From a checkpoint of a small transformer trained on Wikipedia: rotary positions, tied embeddings.
MLP neurons of a small language model. Each row is named by its layer, matrix (down: output weights) and neuron, and shows model dimensions 432-495. Each number is 50 + 10 x the weight over its row's rms, rounded and kept within 0 to 99. A neuron's up and down rows have the sign that makes its largest values positive.
A block is one neuron, or neurons of one layer that tend to fire together. After each block is what it responds to, as a language model described it from the Wikipedia text at the highest values.

L3.down273:48 50 39 56 34 47 62 41 64 60 49 49 59 56 44 42 45 52 40 54 52 45 42 52 38 41 34 57 35 38 51 40 63 46 48 47 62 38 42 56 45 57 55 43 44 58 37 52 48 52 55 37 49 52 59 49 33 52 51 71 29 25 50 50
L3.down367:64 45 40 42 55 51 41 53 52 28 45 58 65 42 63 44 44 50 64 59 44 42 61 47 39 50 42 56 49 59 39 42 45 63 62 51 55 53 27 69 58 52 47 45 56 43 55 52 58 29 58 47 52 58 32 35 45 41 37 49 48 44 38 45
L3.down871:43 62 54 33 54 58 69 55 49 38 57 66 58 58 69 61 34 49 50 42 48 50 57 54 44 58 43 55 45 74 55 57 41 59 74 55 50 71 40 47 48 50 61 64 37 42 49 67 42 55 43 36 39 33 44 55 27 26 61 36 57 47 42 56
L3.down2850:53 49 50 48 56 29 65 56 42 54 58 59 75 61 61 47 57 51 47 52 19 45 37 63 60 33 37 50 41 45 56 62 39 48 51 53 54 44 54 68 52 45 74 55 33 40 52 38 29 49 40 57 52 46 58 45 57 49 45 58 33 49 54 58
Table column headers. Column-header words in the header row of Wikipedia markdown tables, usually a middle column such as Score, Goals, Role, Length; weaker on "each".

L5.down243:40 41 44 46 58 55 53 53 22 38 42 43 55 26 71 31 57 56 65 40 32 41 40 50 46 34 31 51 45 52 66 33 47 46 53 54 54 54 53 43 58 52 54 48 57 48 56 43 40 43 65 39 56 38 37 59 60 42 55 60 46 48 48 59
L5.down628:47 64 55 57 42 52 43 48 35 72 44 43 48 44 58 38 52 34 66 50 25 58 38 46 49 53 47 49 20 65 48 35 32 53 31 50 54 39 48 68 47 40 42 58 51 39 54 53 49 44 42 49 43 65 46 47 48 45 47 35 47 48 46 51
L5.down668:30 35 57 49 43 69 52 60 49 57 45 54 47 42 36 46 45 48 44 53 52 77 53 59 50 41 43 40 59 41 46 50 46 47 40 64 65 64 47 60 53 42 55 59 37 33 47 47 59 66 49 62 53 39 54 42 56 63 39 41 44 36 36 45
L5.down679:56 72 42 56 70 37 41 55 60 42 40 61 62 56 45 54 41 34 34 69 37 43 67 63 41 58 48 52 41 57 60 47 39 47 54 54 51 50 59 64 42 41 31 62 47 53 44 45 42 44 46 46 50 52 70 28 42 46 59 51 65 54 57 58
L5.down866:58 52 53 45 56 61 36 47 54 48 44 41 47 49 46 48 46 51 40 52 59 47 21 53 47 66 48 52 32 50 51 40 42 49 47 66 56 46 42 46 56 42 52 47 50 48 45 48 32 66 49 49 55 39 40 41 57 71 63 47 40 45 60 55
L5.down1100:51 41 55 33 55 48 63 60 44 63 55 54 45 54 65 53 40 52 43 53 53 51 50 57 49 35 41 36 43 48 56 46 50 58 39 55 50 60 62 55 57 40 54 55 43 40 54 14 65 52 67 56 46 39 62 65 39 58 38 55 58 49 51 52
L5.down1230:31 54 40 43 44 61 53 59 54 30 56 62 57 40 35 59 56 34 34 47 51 50 51 36 48 65 59 56 68 63 55 74 66 68 50 51 50 63 50 59 45 31 47 53 35 55 45 64 56 39 55 45 48 59 33 53 42 65 52 62 44 49 50 45
L5.down1248:43 34 46 68 45 56 67 53 38 55 49 45 41 56 37 52 74 41 58 54 20 59 47 50 46 48 50 39 57 56 60 56 39 27 60 64 35 57 67 36 40 45 52 54 64 39 46 55 47 28 53 51 77 65 49 46 43 62 47 60 46 51 29 45
L5.down1339:42 62 44 52 27 58 42 38 50 53 43 57 59 52 60 55 76 53 38 53 36 43 51 53 56 44 41 48 54 56 56 27 47 50 47 48 60 60 37 53 39 55 51 48 61 37 64 53 48 62 57 43 29 28 35 34 51 47 61 31 55 58 36 26
L5.down1968:50 49 64 51 49 38 31 55 35 46 58 52 46 29 39 52 45 42 42 43 47 45 29 66 45 39 57 47 51 59 43 55 46 50 56 55 52 34 64 52 61 50 54 47 64 56 47 43 55 49 48 37 45 42 45 51 37 54 47 42 49 47 59 62
L5.down2074:51 51 49 54 48 57 55 50 56 50 53 46 46 65 41 53 58 38 57 78 66 40 33 72 58 54 55 35 61 53 58 47 32 47 28 43 34 59 56 44 65 46 47 45 56 57 55 50 48 48 63 47 59 47 41 44 40 41 47 63 57 29 53 38
L5.down2313:42 35 39 55 55 44 53 35 37 57 55 44 46 57 55 61 56 55 47 52 52 62 47 65 32 45 48 67 56 74 49 58 55 60 50 58 59 44 52 56 66 31 47 52 48 44 53 38 49 47 31 55 59 41 41 75 44 48 59 38 50 35 49 48
L5.down2417:41 39 35 47 67 50 46 31 38 48 50 47 73 46 59 61 57 44 57 66 58 71 63 61 74 39 67 47 46 49 59 43 40 41 67 62 39 47 54 41 41 57 57 45 44 48 57 55 42 51 47 34 44 60 43 52 63 63 47 43 53 38 42 56
L5.down2587:47 58 48 38 68 50 38 49 41 52 49 57 40 61 65 43 59 43 32 43 54 32 49 44 54 49 61 47 51 52 45 56 42 45 28 33 49 57 35 57 53 54 71 55 52 54 36 47 55 65 56 55 66 61 39 41 45 37 63 43 59 45 54 46
L5.down2833:37 37 53 52 52 45 55 66 61 38 41 46 55 42 31 51 56 46 77 56 53 57 39 61 45 59 46 48 50 51 42 40 59 48 41 47 51 32 37 74 68 49 66 43 51 62 46 60 72 46 50 46 40 53 75 46 59 56 42 41 43 49 53 38
L5.down2993:49 50 42 66 51 56 73 44 54 53 49 59 41 43 50 54 72 55 53 35 38 56 32 64 59 55 44 51 47 52 61 48 46 52 42 48 41 54 60 55 67 58 53 68 59 65 54 45 57 41 44 53 48 43 61 32 56 63 48 27 58 51 42 34
Table cells and hyphen continuations. Short tokens right after a table pipe, hyphen or slash in structured Wikipedia text, such as table headers (W, L, Poles), hyphenated compound halves (main-draw, long-nosed), and values like N/A or 3/5.

L5.down325:61 62 64 41 40 34 58 45 62 36 41 64 55 61 66 57 50 57 45 25 29 38 53 53 62 58 53 46 47 57 50 50 52 49 61 42 52 54 40 66 46 55 48 46 52 44 59 44 35 49 57 58 68 55 39 52 47 55 51 48 46 74 34 51
L5.down421:55 55 12 49 45 51 53 49 45 48 29 27 79 55 66 54 44 40 58 50 32 49 50 60 49 49 46 64 62 43 44 54 65 60 49 35 60 65 52 42 33 44 41 43 42 44 49 38 44 40 52 35 61 32 55 52 36 52 48 52 74 70 65 50
L5.down584:54 52 46 64 63 31 40 48 59 63 36 35 61 39 36 51 53 21 50 40 46 58 42 58 51 37 63 55 71 53 47 47 40 43 39 48 46 62 59 47 56 56 60 51 47 59 60 51 40 45 47 44 67 52 56 71 40 47 28 47 60 52 45 69
L5.down715:44 56 36 56 49 53 57 62 45 32 39 26 50 58 45 64 44 37 42 56 62 44 59 49 55 40 43 56 66 65 54 42 55 54 29 30 41 45 41 27 31 48 34 61 33 58 50 58 65 41 73 45 44 47 59 56 40 51 62 49 51 60 64 39
L5.down1012:62 49 48 68 54 37 42 40 47 52 62 46 73 47 48 41 62 65 49 39 44 51 23 34 42 50 39 55 50 46 23 54 52 33 46 56 42 66 53 43 42 74 42 58 38 51 43 42 54 48 63 49 46 73 55 67 55 51 46 52 68 42 59 31
L5.down1014:78 37 36 52 48 56 49 49 43 41 41 50 44 43 52 71 44 66 48 43 44 56 53 68 27 45 44 56 40 64 53 40 26 41 49 40 58 52 33 43 49 39 52 43 44 32 47 53 55 47 66 45 61 44 57 39 39 46 38 53 57 49 64 38
L5.down1152:40 49 64 39 31 32 45 45 40 57 30 55 57 36 71 61 54 64 69 59 35 58 48 50 50 44 41 44 62 63 51 42 46 33 61 47 51 41 44 49 47 58 70 37 49 46 52 41 42 46 34 59 33 55 55 53 58 46 62 44 54 58 41 38
L5.down1279:67 33 45 49 38 46 41 42 57 38 41 59 40 36 50 58 36 55 58 63 58 35 62 32 56 46 59 59 46 37 44 53 60 58 40 40 46 46 48 59 38 49 28 50 50 43 40 44 55 54 34 49 40 46 32 65 41 55 42 52 45 66 72 36
L5.down1702:48 56 48 52 47 51 54 53 53 54 39 49 46 52 37 72 50 59 61 49 53 59 30 63 68 61 33 50 57 68 52 49 49 42 48 42 48 49 52 42 47 53 49 53 46 56 43 66 38 57 54 66 54 44 44 49 44 50 63 51 55 57 62 29
L5.down1866:30 43 35 56 48 54 56 51 67 44 45 29 50 56 59 48 63 57 43 37 56 41 43 63 54 57 60 42 53 49 37 48 47 35 50 40 60 40 67 49 47 56 41 54 50 32 49 59 60 46 49 41 55 66 47 37 62 39 41 56 62 40 57 48
L5.down1977:43 35 42 50 54 41 42 55 35 42 46 67 54 63 56 52 45 50 50 57 37 30 38 48 37 61 63 49 56 55 60 58 53 43 64 54 45 64 53 50 48 65 31 50 52 68 50 50 49 54 37 63 47 49 52 52 53 35 59 49 41 40 36 49
L5.down2100:51 48 56 42 30 35 50 59 62 58 38 63 74 64 54 41 29 67 41 61 50 53 58 60 57 56 51 53 43 50 41 43 51 51 51 52 56 66 49 49 52 65 46 78 47 36 33 28 51 32 44 49 50 45 51 53 57 32 57 53 51 29 46 58
L5.down2109:47 42 52 53 65 53 41 47 53 40 40 46 36 54 66 64 47 37 54 62 58 33 53 59 53 37 48 48 52 46 49 49 27 53 45 57 47 42 49 52 67 57 41 53 54 60 26 48 53 43 44 51 55 57 51 53 53 37 51 47 59 58 35 41
L5.down2274:42 50 35 62 24 43 61 62 49 66 44 46 57 42 58 58 43 51 69 47 51 55 37 40 55 34 47 69 41 51 68 41 40 37 40 37 56 60 70 57 62 53 60 51 79 57 43 45 64 39 58 39 38 42 53 55 53 37 35 48 48 44 24 53
L5.down2467:59 49 29 38 54 29 51 57 47 43 45 73 49 46 40 57 56 56 57 56 41 61 52 67 46 51 51 52 59 63 54 45 51 54 51 54 48 63 43 48 61 36 63 45 53 39 51 37 52 40 47 55 33 44 43 39 36 52 26 68 38 62 43 45
L5.down2931:43 54 49 28 59 44 69 40 64 48 33 37 30 57 47 65 56 36 47 54 54 50 43 52 53 51 54 44 61 66 55 51 52 46 57 53 43 49 41 41 45 50 66 60 61 61 53 73 66 63 49 37 40 53 42 60 39 61 59 53 62 67 46 57
Place-name connectors. Commas and "of"/"in" that join a place to its larger region, as in Clark County, Nevada; state of California; rock music in Romania; also digits and pipes in stat tables.

L4.down2516:45 52 27 47 38 54 59 54 39 59 33 50 67 58 45 55 55 34 53 40 46 54 48 59 58 49 54 70 48 44 48 40 56 40 50 37 40 64 41 59 39 49 38 44 43 52 53 42 54 36 51 51 50 27 44 45 38 40 74 62 60 62 67 53
Token after place name. Tokens right after a city or place name, mostly the comma before its state or country, as in Albany, New York and Peoria, IL.

L4.down1773:53 48 52 53 54 63 50 68 58 38 58 42 40 50 46 54 56 53 49 50 52 45 52 42 60 43 48 49 43 45 21 52 59 33 35 75 38 46 50 51 40 49 31 58 43 51 55 54 44 41 53 43 24 51 75 51 63 41 48 44 42 51 57 47
Blank-line paragraph breaks. Second newline of a blank line in Wikipedia articles, mostly right after a section heading or before the next heading, table, list, or paragraph.

L3.down299:42 36 64 61 45 59 60 57 56 71 61 45 56 52 49 63 52 62 52 51 46 53 32 46 29 38 65 71 39 59 56 44 51 45 55 55 66 46 59 40 59 45 48 32 69 57 32 46 44 49 64 40 52 42 56 56 41 50 39 58 67 59 37 57
L3.down1649:64 44 45 49 60 38 57 51 56 62 44 63 41 52 30 56 49 49 43 71 45 57 61 43 51 62 37 34 50 42 46 51 61 62 40 34 51 44 47 31 32 46 28 44 42 51 52 44 43 50 50 39 36 36 52 47 56 48 56 62 65 57 51 54
L3.down2279:48 50 33 46 50 55 61 44 45 53 51 48 58 59 52 37 43 52 55 48 52 46 43 36 43 74 55 43 46 51 47 37 30 53 47 47 61 50 55 53 53 53 56 43 48 55 55 15 44 43 61 47 46 45 40 60 38 57 42 43 60 51 55 42
L3.down2644:51 43 53 44 45 61 48 37 57 58 59 54 55 56 49 50 45 63 44 69 48 60 41 56 52 58 41 43 48 44 63 32 51 36 35 56 54 59 35 52 51 43 45 42 63 55 61 50 46 23 72 61 29 41 42 57 50 51 53 62 67 33 57 77
Word-initial fragment letters. Single-letter or short first pieces of a word split by the tokenizer, most often l or L, as in l|ymphoblastic, l|aptop, l|onely.

L4.down1347:53 42 57 39 40 54 65 43 35 44 34 39 47 55 55 45 55 39 57 48 59 58 48 60 50 58 53 38 32 61 40 50 46 52 41 49 42 39 69 43 51 65 62 55 63 39 48 43 60 50 49 50 53 50 48 56 59 46 59 52 45 55 57 37
Table header separators. Pipe separators between column labels in wiki table header rows (Score | Silver, G | W, Yds | Avg); weaker on surname onsets like Peter S‑ellars.

L5.down41:55 33 53 37 42 64 37 66 38 47 42 49 50 59 52 44 48 63 34 41 41 69 50 41 40 48 38 30 67 36 44 42 53 49 43 38 51 55 51 63 63 57 59 43 37 31 73 48 53 55 53 41 32 54 55 61 49 49 46 49 56 53 50 55
L5.down87:40 47 37 42 54 57 57 43 48 59 40 47 26 36 39 53 49 39 54 51 47 35 54 56 68 55 45 67 54 31 62 52 47 64 55 58 44 55 47 50 45 55 54 54 39 54 60 54 51 43 40 59 49 50 49 60 41 50 55 50 50 65 57 46
L5.down192:51 68 39 43 49 43 38 37 49 76 45 43 34 53 49 44 54 44 63 54 54 50 49 46 48 47 51 54 50 60 56 50 42 58 62 47 53 57 84 45 48 45 53 37 60 37 47 51 45 43 58 55 44 57 54 44 60 49 48 26 51 56 54 36
L5.down227:38 28 46 66 40 45 46 38 58 48 44 42 78 45 31 53 50 52 52 67 46 66 45 47 60 54 60 62 64 60 47 53 55 77 54 49 42 53 55 50 47 64 56 41 53 44 57 62 39 31 74 53 53 51 46 43 44 43 49 50 42 50 35 59
L5.down446:50 42 43 49 33 48 36 56 51 42 50 40 38 44 54 64 42 54 56 58 59 43 66 57 51 39 45 45 43 42 49 47 51 55 54 64 64 43 40 48 44 27 54 50 58 63 47 53 46 36 35 53 63 69 49 43 66 56 54 66 36 54 43 25
L5.down619:54 46 41 37 55 43 56 62 53 39 49 37 75 46 45 37 49 60 43 58 49 44 52 41 33 52 54 66 50 38 41 39 51 46 59 51 59 32 54 29 32 43 62 42 42 52 37 49 36 53 61 52 44 63 59 59 62 32 66 32 41 54 61 55
L5.down953:53 46 38 54 65 51 58 46 49 39 50 71 45 41 67 35 43 41 43 33 41 38 26 67 34 51 59 46 37 41 65 22 46 48 48 33 51 45 33 48 53 53 56 49 51 53 57 45 35 52 36 41 56 59 57 63 44 38 60 57 61 50 56 61
L5.down1437:51 35 62 40 38 49 41 27 63 53 60 24 59 51 43 70 33 52 53 41 54 53 63 54 46 57 50 52 46 42 70 37 57 50 67 61 44 30 44 58 50 56 42 47 45 34 44 54 43 54 41 43 42 47 49 44 32 45 54 55 61 42 53 51
L5.down1532:45 61 67 59 52 58 49 53 55 36 45 59 38 49 38 40 50 22 51 43 53 49 50 41 42 58 45 36 35 52 63 50 50 61 42 50 56 41 58 55 72 69 53 55 48 56 42 49 44 53 68 35 62 48 52 39 66 46 37 57 53 53 51 45
L5.down1710:44 42 52 60 37 42 47 40 57 71 66 41 53 51 37 57 56 53 45 54 58 46 50 51 53 54 49 45 57 53 42 35 59 43 50 48 63 49 39 44 58 63 25 52 61 39 51 39 46 48 33 53 50 68 56 53 51 56 46 47 26 64 59 50
L5.down1986:52 39 62 54 45 51 55 36 49 63 59 57 47 48 59 39 50 64 48 44 44 47 42 37 43 35 41 61 43 38 59 47 54 59 44 55 37 50 50 47 57 33 41 65 34 42 53 46 55 41 52 55 64 40 52 42 58 58 48 41 51 46 45 56
L5.down2129:65 64 44 59 50 65 60 59 57 58 54 46 40 54 60 35 39 71 55 42 47 47 46 64 55 31 42 46 58 48 49 42 47 48 59 57 48 40 54 54 49 45 75 51 45 59 46 70 46 48 48 75 48 50 46 59 65 36 49 55 61 63 42 51
L5.down2233:53 53 49 46 57 42 41 53 58 51 56 64 56 55 42 48 43 40 50 67 37 26 59 54 32 50 41 63 48 43 52 35 32 40 58 49 47 44 67 54 59 38 58 48 42 57 48 60 17 60 49 47 62 39 74 39 50 40 38 43 54 45 53 57
L5.down2439:53 54 52 33 42 52 53 50 40 40 59 63 40 45 58 32 48 36 48 44 43 52 57 55 42 37 49 53 61 47 53 51 61 44 75 61 65 54 46 54 50 54 50 51 28 59 37 56 63 40 49 25 51 43 47 41 54 25 65 51 43 41 71 22
L5.down2533:56 41 29 45 40 64 35 55 34 39 48 43 62 46 52 49 65 58 45 59 49 66 49 53 46 35 57 40 63 76 50 37 53 51 53 49 55 45 42 27 46 53 40 57 32 68 51 60 66 55 44 32 54 37 31 56 34 49 46 47 55 45 51 62
L5.down2547:62 56 56 25 41 43 49 42 56 35 59 48 37 51 55 38 41 42 47 68 52 35 53 41 58 36 52 47 42 50 53 60 29 47 45 46 65 40 61 55 45 53 57 41 50 35 51 49 63 52 40 64 47 53 49 66 55 47 63 25 40 53 58 50
Word-initial fragment tokens. Short opening pieces of longer words split into several tokens, especially fl- and p-, as in fl|ashes, fl|ushes, Fl|anagan, p|urity.

L4.down1187:49 40 39 50 43 37 48 70 45 48 43 48 65 65 52 45 64 56 48 54 40 60 45 46 49 48 54 40 56 40 48 50 61 67 47 52 40 46 41 62 64 31 50 52 52 33 45 37 51 53 47 39 55 61 74 39 51 60 56 45 58 47 47 49
L-cluster word starts. Opening word pieces, mostly consonant clusters with l (fl, Kl, Gl, pl, l), starting split words such as fl|attened, Kl|ang; also table dashes.

L3.down751:40 50 57 35 34 44 60 35 49 56 33 40 48 55 38 59 63 45 61 71 52 45 55 42 39 55 47 61 70 52 27 51 62 55 50 46 56 55 48 47 69 43 55 52 35 48 67 69 64 50 53 49 31 55 39 50 32 51 77 60 42 48 37 56
L3.down1048:32 39 38 52 33 45 54 45 38 42 52 46 40 47 55 46 65 37 53 45 60 54 44 53 47 59 33 53 46 39 55 55 48 55 37 53 51 40 49 49 44 48 46 45 54 56 40 44 56 44 52 54 49 69 57 52 45 59 62 54 57 57 39 55
L3.down1241:41 52 61 47 53 34 43 63 60 49 54 52 60 54 60 54 41 31 55 45 53 58 44 41 65 47 54 38 45 58 50 54 48 46 49 51 61 56 59 56 18 52 54 52 50 48 50 48 59 53 34 53 44 50 40 52 60 41 64 57 55 69 44 37
L3.down2572:79 52 58 48 61 53 45 46 46 61 58 33 44 46 47 42 35 56 54 44 40 58 41 32 71 44 41 73 36 58 38 53 45 38 51 40 42 52 29 47 47 46 48 66 59 52 46 36 34 61 41 84 60 57 44 35 49 47 60 47 48 42 47 32
Blank-line paragraph breaks. The second newline of a blank line in Wikipedia markup, strongest just after section headings (Results, Career statistics) before tables or lists.